MLP neurons of a small language model. Each row is named by its layer, matrix (gate and up: input weights) and neuron, and shows model dimensions 0-95. Each number is 500 + 40 x the weight over its row's rms, rounded and kept within 0 to 999. Numbers have three digits each. A neuron's up and down rows have the sign that makes its largest values positive.
After each neuron's rows, "fires after" lists the tokens most often just before its 100 highest values on Wikipedia text that the model never trained on; "fires on" lists the tokens most often at its 100 highest values on Wikipedia text that the model never trained on.

L3.gate162:557537571472515422501494461484382471480538535410525523437564486507551545520479539574517507571558500500502526458521458540507536560480438481563446505512552528523514529500489417518459494540420412518518561544481507529508452480493439494504532511471489542475427483464507521469522532521452539435
L3.up162:493490562539514526523497500507465654508516565481479438542581425496544483557501499503530527569455496549557510532451560545525500496465515460541497539452479496516562480445530565525507494460489395523483470468467477501423494533472478445542584477514520563460497553555527433521477530492487484431
fires after: " w", " O", "r", " l", " o", " J"
fires on: "ong", "et", "ld", "y", "ay", "ew"

L3.gate576:495456513521425498531561558442533479532478537509428539466466427478446528470423486459492473474503536500457483473543545458517508438522519541545474458614456529513447487562511564450462434499405502443530540509512477483447540491467475462561483479534450501518518530517528586466520556491512485505
L3.up576:432495519487414577513525521427564476536438556465445590486502520570503498499457500430508470463464483521457480516541511466528474463465511582533492554629459501534478497539497555445542495461428502476549526450487465469498565478554495427527525523571400528547566529533550506520514530542530406491
fires after: "s", " s", "em", " S", "l", "i"
fires on: "oc"

L3.gate356:475457558484427473495533480533574548493467553501529487581473463526490486525525544541490512492497508564440510425554487517418521525484489510524496468529445519588462513509486464516429485560555490492499420542538476498465522474485492460490435452491489475491455529470485493457436532507578532460
L3.up356:513498541539466456522419472505461551547433438604510469489541473469500466523517426478486443537476492525508446527517560510488434515455500486529467501570476506429452589552499374564508477507502516474470530523512512445448498576498503566468535483457466508565514529521460474455507532516496534502
fires after: " re", "p", " w", "il", "el", "it"
fires on: "t", "ort", "ent", "v"

L3.gate295:506489511572473458490473489477561557494528510522501476431555446439490551490472484478558510498498464461501450454404468466476488494445465503520494466561486447496511577593577486494566520481491489471459499518538576496589494559509369541538459481531478505506506495511549578481475539500473513520
L3.up295:538507523527418458512536537514544447569474424482455491487551508456483468454506526470478460458401476499536499488498469505520534398429478488496610466499507485516503523458478578480518506547407446513527513571487498553504514506559465492547472545579511484508522566508548576441514543510461477558
fires after: "is", "il", "ic", "h", "un"
fires on: "ip", "he", "d", "ic"

L3.gate614:511572462525528473450521496548436457528423513465502528483517476465511513439467464477561499502462454568405531467548483463535478455368478470510491527457617559505511492586490467482462477510497559498505460472461430514546529574495528518538510496472476479555461469527489499550576509522490463559
L3.up614:555524427480479449547542515513503533509481525498554516438512495562458483471543515488452479509505553537508471496485537573484523577548521483426405473485467524521553575528510459524589486472492513530443452501499483547486518478531497471530582538513509517436492503499486479512473497451476510476
fires after: "19", " N", " ex", "is", "n"
fires on: "ov", "c", "ec", "7", "6"

L3.gate588:545439527578492378556513541517501503483437506526490541510499452503478481478507467517524465514470500495451476475433497465491571451513418503551559496490511529549445522501495567503459456470489426520505504523488481528522533504499464415481501556507475536467534413552564512512581531504528488540
L3.up588:521395494484489473479538549556528552450478495596556498525492467453467514478450546447550425494510492475522452470519516486481515518538537411502507523492515498445542595478461541453405492516455504463494448492544509443429481493536452568423527504477525528486498501476438530474438404414476488513
fires after: "el", "i", "g", "he", "il"
fires on: "y", "est", "z", "ly", "t", "ou"

L3.gate97:490518486448509528456541481553513521526481569473568493499539491494441580461500539469516435503540424422537496452473404515483491488480527524481496567459428472447477556474508458474497467496555518449553505451510548487478459495500516532510487483453487442484549491480509502454463501488538421427
L3.up97:564485531482467454487527432438489526515468558518480485508492521471494491512434495540449464491529478521460435475538532527538465444475493485504480520467516554566489523493513500409484467459522527513466534475549575499505611489541553488510521408505514495457470487450645496443491482497599584450
fires after: "f", "ab", "ac", "l", "ul"
fires on: "t", "le", "s", "us", "ter"

L3.gate307:489525469477455457499478528516533514498492501495474471571572481481529530425478512581482500492536513564519503531488431452474563495495528510513512499453537589521518464476502516522496431574441496572452564498429509478514461488506491446454474462520450529511521480508547513482459520500555446516
L3.up307:527520486488497457502665449466490454619455517518472538546541519565468466539479525533548494550499507535490472438530517448476586575469499507562546513518465519500538518518483547435465477479533548514511527446487497476540544481454473444462513452476495498541508472474526546443494495487520564469
fires after: " ", "f", "o", ")"
fires on: "-", "ter", "le", "."

L3.gate347:470492471443377477523458481490551600485488521444515464565507417504596507496476538508528471510514514519495440545514533493527463485465535521596543427517451457445541528481516545557476448595507523523544474510515468481469557577390483473525447492483500488486521537489573541491479564565442480506
L3.up347:490498469438460528472437543464526487484480535450553454516533501514499510503509525447514476475518435560513579540490448605499364471439582516561483464459485493563515475471505514484434550522494553552514565499487487497486565548501527524514560533451485437477419492448478496506482471458508428471
fires after: " ", "–", "|", "3", "19", "2"
fires on: "20", "–", " ", "9", "2"

L3.gate300:461562516506446456487430519518478496462506480477551490544532461504495505496537475493498509528489479606470537468518550433455496511495446529620479494536506468613533478482442494475498494477525544456476482413495591448515485512504471482498502490542408513515529485503551557512515540502507497450
L3.up300:473526507489474534552525535478531455494500475472510483518532535541425462487460438447477514513538493503509614546430472520520514513478541548525553504565525563530448518505545547467422500548531481564489495544486514457494550504553527540530454526485488529474540544569479569502488493463543525530
fires after: "ap", " C", "up", "c", "p", "ent"
fires on: "on", "it", "er", "n", "j", "i"

L3.gate330:457549508442500484500494465490468488421461570497446459505447455493583546466436522483591511530423445506490477454453556501486474498463535512507541540499496490483482502422477462517544477517447478475464483480501456482499493489539475484533520473432459490503501512509571471454529491511479566524
L3.up330:493484621451528499546548484499443523513516515528458461517501468516499513529453508475505523594452485502512400492413492499464501435438550486494441531559485537467560479473477426495548495492455498478503521456475471507539441518545448453437560468481518522523495498519501472463489528469510556493
fires after: ".\n\n", "\n\n", "\n", " T", " W"
fires on: "I", "es", "ly", "$"

L3.gate77:459488456461486493481476439491518497457478551431441467514435443560519525471529476504532481535464577498516522457532457476467441511514424502486455471462558483505575493504515451464466463555438500514417491487495476485462509558526457517492449554490617458565457501455479466524482521500485509522
L3.up77:449447495487471513508445421540436494537510541505512527436551475539545470463489490517477507458454500457494506517519569482503503549499469499491491549530464461499481438560453434484582473454534514458462523489485475430470459507559528518508517509542520548518479507521478436464506462439432526560
fires after: "n", "av", "ic", "uc", "in", "er"
fires on: "ation", "ing"

L3.gate224:511447455492505512568460433558464510516496461468453484483544453488497485536497471499566491544532486508462374471506447560460534508523534510457473419481530469530493452518517479504476459494489510514505447571508533515507477425592507484487477519468474491466426449457479518418558451560588507523
L3.up224:346525484558435466571485474545459464531576444537501451535490505432541462396440472566453490492455575471466491570520512522449536537475444578486541543451584506527417466505554443531516537484524529476488447537519470566487479476565553469495518538498502553483477527503511514448462483469519553502
fires after: " ", "i", " re", "c", " e", " con"
fires on: "qu"

L3.gate213:545535488591493533576576471564546468500480558509511485588458462539516518442521529511501505465504512581456490503545539482515438539463562513513518529411495471525515529525444563540505477482434456524512462561516501493533508412520447422519488506510499456504499545489499556583518499436543500502
L3.up213:473472572532451543465477452482540492517435560559491487534499478520465507505591536481448518497425490548518515533501510515504497490439471511524488497497554541456493503462519517507447515485422453474506502512545459501530447532447512589469550593494470428500556480471569553438502505462373539501
fires after: " I", "ol", "e", "o", " U", "A"
fires on: "I", "S", "ut", "R", ".", "v"

L3.gate23:494429519410512494529523476401544499484461517489498482571534476517516561536503526567563498481479497540451485522470469486566526496483479521496453416526472482484500438479449449462552463501472441481483493518478536603461483511452534460520492489505458482549525465515524560408536546496504455536
L3.up23:478540537496489485423476433478526495558492511512561557429553527498427482478582503439498479530465493512480517508433507452562425493514479467546500537504524437471548490496492601510460514477557513511531489416486485467523486587475476497488502448561499574537514584481522477465454487491520487489
fires after: " S", "S", " s", "P", "V", " P"
fires on: "ound", "V", "A", "X", "E", "D"

L3.gate525:512473498530482540495544479495482427500501506405522565458554520560515575449500437455485537499459445507470538477474544516525492491448519470457478443482546510532532463485457465534554459517458463509458370513495460534571462444602461496446564463507500451499394487552487487467586452525485514489
L3.up525:532483567509474559543584515436488464456470538551468458543485485510464480486485448433481480493380483538476469500531465477429552458488502520551471517467500571488454497404452506495502482373433470478493460513471511544508547509526449463519545497508471519553545514473485524494467574491445480452
fires after: "t", "s", " C", " T", "n", " M"
fires on: "el", "ur", "em"

L3.gate595:472500504480477512516500521416482545446521555406467481454525473505507546510492478540550495506462496540496478471439477453445518457469428518527561464571485424507451502436494496458504452557458426527480495495485530537520514430461459449532519460499539467524523472573474417448421538508513488546
L3.up595:496528526485449555548584450478471498523542476493441530528527496562492497483428506496453455492457479466522537536438566476518498464579499467469493433439492441518437477483448411552466490459466533499506422508540468479505465561492588455515458491548574482521436452570451477522516513532494498548
fires after: "ar", "il", "ol", " p", " se", "all"
fires on: "n", "d", "ly", "ian", "p"

L3.gate532:550578450496475497567420485503468457552470586465496469442514460514526578550447501596498456561489493588511497471450491512463471550472526548496581541503475525495440498517471447515460485451531509473552520518565550485517521487528536412446519417494485417542468516484580499505511506620550516516
L3.up532:543509465523509462505471450580444479525472543519467472472497474539471466504476499583487448543466492493515502418515481454538543469503561486487552526501527570488486494495515356538451499515522523478607528439517553489508549478526534499539471457476479463511466483505534536527563499515530551502
fires after: " e", " f", " E", " ", "i", "o"
fires on: "le", ".", "av", "od"

L3.gate541:451466515528490522505463569483458558541454566456514520511544482472502487441500543485516461547510574543469506555476522525528467481440503515434550470461501511504413492485504450501552449521477532461490508465507521411471362497470470459505505519400551482494464507572589536476493591560498534527
L3.up541:527507490494505442461491470514505442439439473501498566484535549522530568512441484454508485528514468530512555523511491504558461446533475541487501520502521536481477553574512506439445472561426525532448494524468428488485495466513513516499571501541584430427490491538594539405513562481460480442
fires after: " h", "t", " b", " B", "g", " p"
fires on: "ost", "ack", "end", "igh"

L3.gate84:447508534525489468492465481512531498452414502432440448426539495532547448469517495537486441514499506523490417505494449463490531512455511490582491399533439516525501450494448521444424410539498461518520541541452555450551455466504451509506606489492478488453519451499490529404558534454453476549
L3.up84:473534545537432513501482436416520439511482517484492492512525522531546535453557553512496513439482509564447540488478500473412451486431483477447457497516514537475515538511479521526509541520464523521524482466477551501498550577506452495475526420513508392417430439446526508495586497519488454487
fires after: "|", "==="
fires on: "\n", " "

L3.gate676:498574539488573413522443512509532465461473479503550453483507468478543591457502464490515534504494433529401548525458400535486487495502535558455508496546373566517409478430462542470486461459522413446470450551468521538495476522473473475474559465510437417511518495468502529519541521562498496508
L3.up676:444532540542506457536449593542549506530449487473472485444532528551421543477506500387486522535485437451429578551508385530512511460520561487404524500526430513461433526462461513473505513475518521535502408478493462513511485538521490446496567527495472450551477485553463538541510522525454475537
fires after: " s", " S", " k", "k", "s"
fires on: "ul", "ill", "ou", "q", "ig"

L3.gate477:542497489466498495490513498487458432561513503452451533411473483544505488489487530513478554585516484525545546504500462470518536466453426555429464456535577543447521468477512479521446469555453539525511541472477588479444529461513542518512525423508520449480501499543579520418520511511521498516
L3.up477:487522520456513550516536566509467440549475421416490487440536505571463518525472541555507564529509539464515592509527483494532591492459415481423470521478500609485568530438465495455559533550532497546480530558426485560476531490523524532463504504500566504463552406459533526498478503483468460517
fires after: "l", "v", "c", "t", "d", "an"
fires on: "is", "il", "in"

L3.gate429:475498545457491558563475561537472500504406526440455536587493487491529474485484551502497491517449566464467488509531521486512554418484441479499484497429477428480524565515470468544484443592417457494554455489491449543562499435459525489597532471465510468480551438451533490452461448445468484521
L3.up429:499492560577433514537426500451379486468437492420482520475538493494464523373518533483481464531500484567506520541521531510528465518478511573493536497487545531530466582471529506588465500530499485466546510449505523483533487414470469531432561444524445501447498481567511459449516474526479535506
fires after: "p", "es", "le", "o"
fires on: "ear", "v", "ge", "ort", "x"